config.yaml
hidden_size: 160
init_std_up: 0.0698
warmup_steps: 200
train_tokens: 404800000
MLP neurons of a small language model. Each row is named by its layer, matrix (up: input weights) and neuron, and shows model dimensions 32-159. Each number is 128 + 24 x the weight over its row's rms, rounded and kept within 0 to 255. Numbers have three digits each.
Before each neuron's rows, "fires on" lists the tokens most often at its 100 highest values on Wikipedia text that the model never trained on.

fires on: "id", "iet", "f", "my", "mier", "et"
L6.up604:109108119157134131152146174086162153154127095092102112114150136112113099107097172128110095141106158138130098134118120136082132103098137108095106102121134150139083229140142121157121159066139145155136102137120112139137110138150135101128120133095114118135123106119112165143118121108154169140158145059120109123116141112139129161137127132113145106126167143140092128111146131103122146124100

fires on: " ass", " Res", " offic", " Reg"
L2.up585:130131108128119113148158145144126098138117102173148161100124104105112146078146097103086131122136129124129115121124136180144104122135137131109151132078158112146175111141118136146091133133136115081129138130165150164114114129159125126107091114135121108149132212136116108168116120137117145112126119156140156103133147128134133143119115134105126178161132088112111138139117128135078142140140

fires on: " that", "\n", ","
L6.up99:126152138097159163116126091132139124163116155099175114113157104104117111109118145098143180129094170118107153146134098149123142117118146140136146100152114145108120139152115118120094137119130112130088137121132107139136133128112145145128126104136118105105116107175086161096153124095160146111169105118107185114161098130105096128129105130091119141141110115083104124155138135078110141117149

fires on: " were", " is", " are", "ab", " was"
L9.up581:122152133105137122140127134138101140135162164168125156155095131206100113165143120100145105108153124103153139155126131137100133111084133056176098124123134121130080166135137184165148106090147139132139139097148106122149146083124103099170142104108113145138124104110167144135123115149100118142157134119143087137141145133141108159142149134115097159133099123098085137114133089150091130145132

fires on: ",", " time", " result"
L8.up137:090137151139147153155088126123138151165082158098155116174168120122156142154132130105167146122080122161085092152156090125126142139139135110151181134134129132137140166193166101122138081156149122149118106147126138188106097123192113135160139121089152122141139144165148155146115101141126104102110107142130119160094133157131112079130107140146116127145094145130097114134118114106080104136144

fires on: " oper", " an", " dest", "medi", " United", "ar"
L8.up375:116114158170101155121137135072120134153115161126116166129091144122117138087147160170125115118156104102123088098121137128166117093107128094165177127126097144126110148106142105120159138084141159122123097093128140084131080120090115153114123118138146144139099128107123138142115134133118148106161105085130154073124177161153119153139153133117167144110087101136116126139130143132126134130106

fires on: " as", "J", " beh", " African", " of"
L2.up289:128086180110094125136116095188127138169117113128113137149127133131159092086128138145149105158156097158101106133138080097127150126105090135100132141135124154106118132153114145130165149191131126124126159114107095138105112107134140130172150123128121120135155127146121091074117114147120138146158109091196116135116134094101121105140128120116139159111134131100196100123115172106119112159162

fires on: ",", "ict", "ath", "G", "iv"
L6.up453:115108130106170149145108107134107084122130121114132117156185153113128096145186090148125129095113139169132155137102103155154125139105120145149125149158150142106116139118139153142113205110137068132074150098112101114119091099135144139121104114116125103136117137120113127134106121130153113100126112092122157090149126155148133146128149147131102136104125104138113119122135131156178162129108

fires on: "\n", " \"", "'"
L8.up24:130161103105132142144123094119115115160099129141128113113148080152156134143149145162160175121170112120091131122103159163154110113160109142103141167173115123095141144153100145087088098116131103114104125111127134145129131125080120161174147132098152131118139115124123141135106086091119093102160105114131125151129172143174128155103133132115088137078159143107088126125121143072117143122121

fires on: "'", "0", " Succeeded", " "
L8.up96:112137111137113101151158123162101114077149123073146111132135154159136149090086149126161107099127152131095168137083116129114144136148133112110125172127146104129125131119111156113118118116138136129088161110156145119089153138100139125080141136108137146155133100143146144190122125091159084119118130110136135168129116099115068135172140147172135091120159107136128114143130138156122141091121

fires on: "0", " first", "'", "ft", "ir"
L8.up223:161132156122133138161116110140136163159174165128082137127157095093154107063130140124138137138163165157137177092101127138156103109159115111123117142124160124148120140052095138135143122175116072106095159155111127129097140128138095128123171126105120117159161102157172187088109119108123139118127128139123126176129151104124141137134165157143117137138145118147124131149133113139164148117121

fires on: "==", ".", " ===", "===", " =="
L2.up137:070167174088116146144097122113152100126150140156169108133112144115098114159127191093111101139140139130092078113129102111118119119177125168087117139121152088118124134096100133121177092157156145127114129119120111105121098095123124135090139130121177141103126109142136137160145144114131109067142106104117134149132126136112139128143129103157101136140112141186157082148127144114125119161096

fires on: " ==", "ay", "urs", "ey", "ans", "y"
L4.up458:099145141142135112133133112104103113127102102148131121119114137110112107127142087134142095126061166143125100082141114129099151103116087184117096125142102126123116155102197124119143132103134151121130114125104140127169150154151118138143097164153145159123111138090097119148160177159146114115137144156157162125144144130138086130171129130115092147113125138192126138107105152134145079117118

fires on: ",", " is", " was", " Ed"
L8.up616:096130124088159095128113106140103099125149168120116101099112110130127076144138115107125172088099149128105129131140146152136113102190115119147157106123124139118096097135130135122075107129139166119089114099144139147125142118122155127103123134139118065176187141127101121160141104127134125123077102147135168100149142151142127150133130169140117128135146117167160166129137111139159164116117

fires on: " g", " d", " K", " D"
L9.up598:127110125136191166119134127125139093172089169076125138147121126112113131129111138116140109126146101146092104082105131104133166108100155081147094153132077135172132096146128173111102118141120107189132134097137144177141129148130137110140121127130137117116168080136147086105127116112140135152126140118145112139177117111134128077131140126123113132172114151112129147128113140123134143154113

fires on: " music", " writ", " singer", " Olymp", " artist", " polit"
L2.up616:122133149165062139092126124143120116165101120188182130146111137116107107105171130078110107132114126143125127111146174127107149135132112151105151163082120137151086128111115090145135132143095147073113121150128119147132112123125145157086125115107112087114109097150101167099157155131187131151151128113190125120123126149146141134153109129146144159088115115083115119115089124114141106126158

fires on: " and", ",", "a", " or"
L9.up127:160137107104110105101136112134113158130131134096180113118135128161141102093148127103128185141096136128066156106118161154170169128131149114158121157117116070180133121124158139154145103111101102155141147126178133108111118097120134170123138099157110132156124113160123155113140060128087146141151115136096149139112114124166130120141086145125106149122139107086112124135143150155120157131127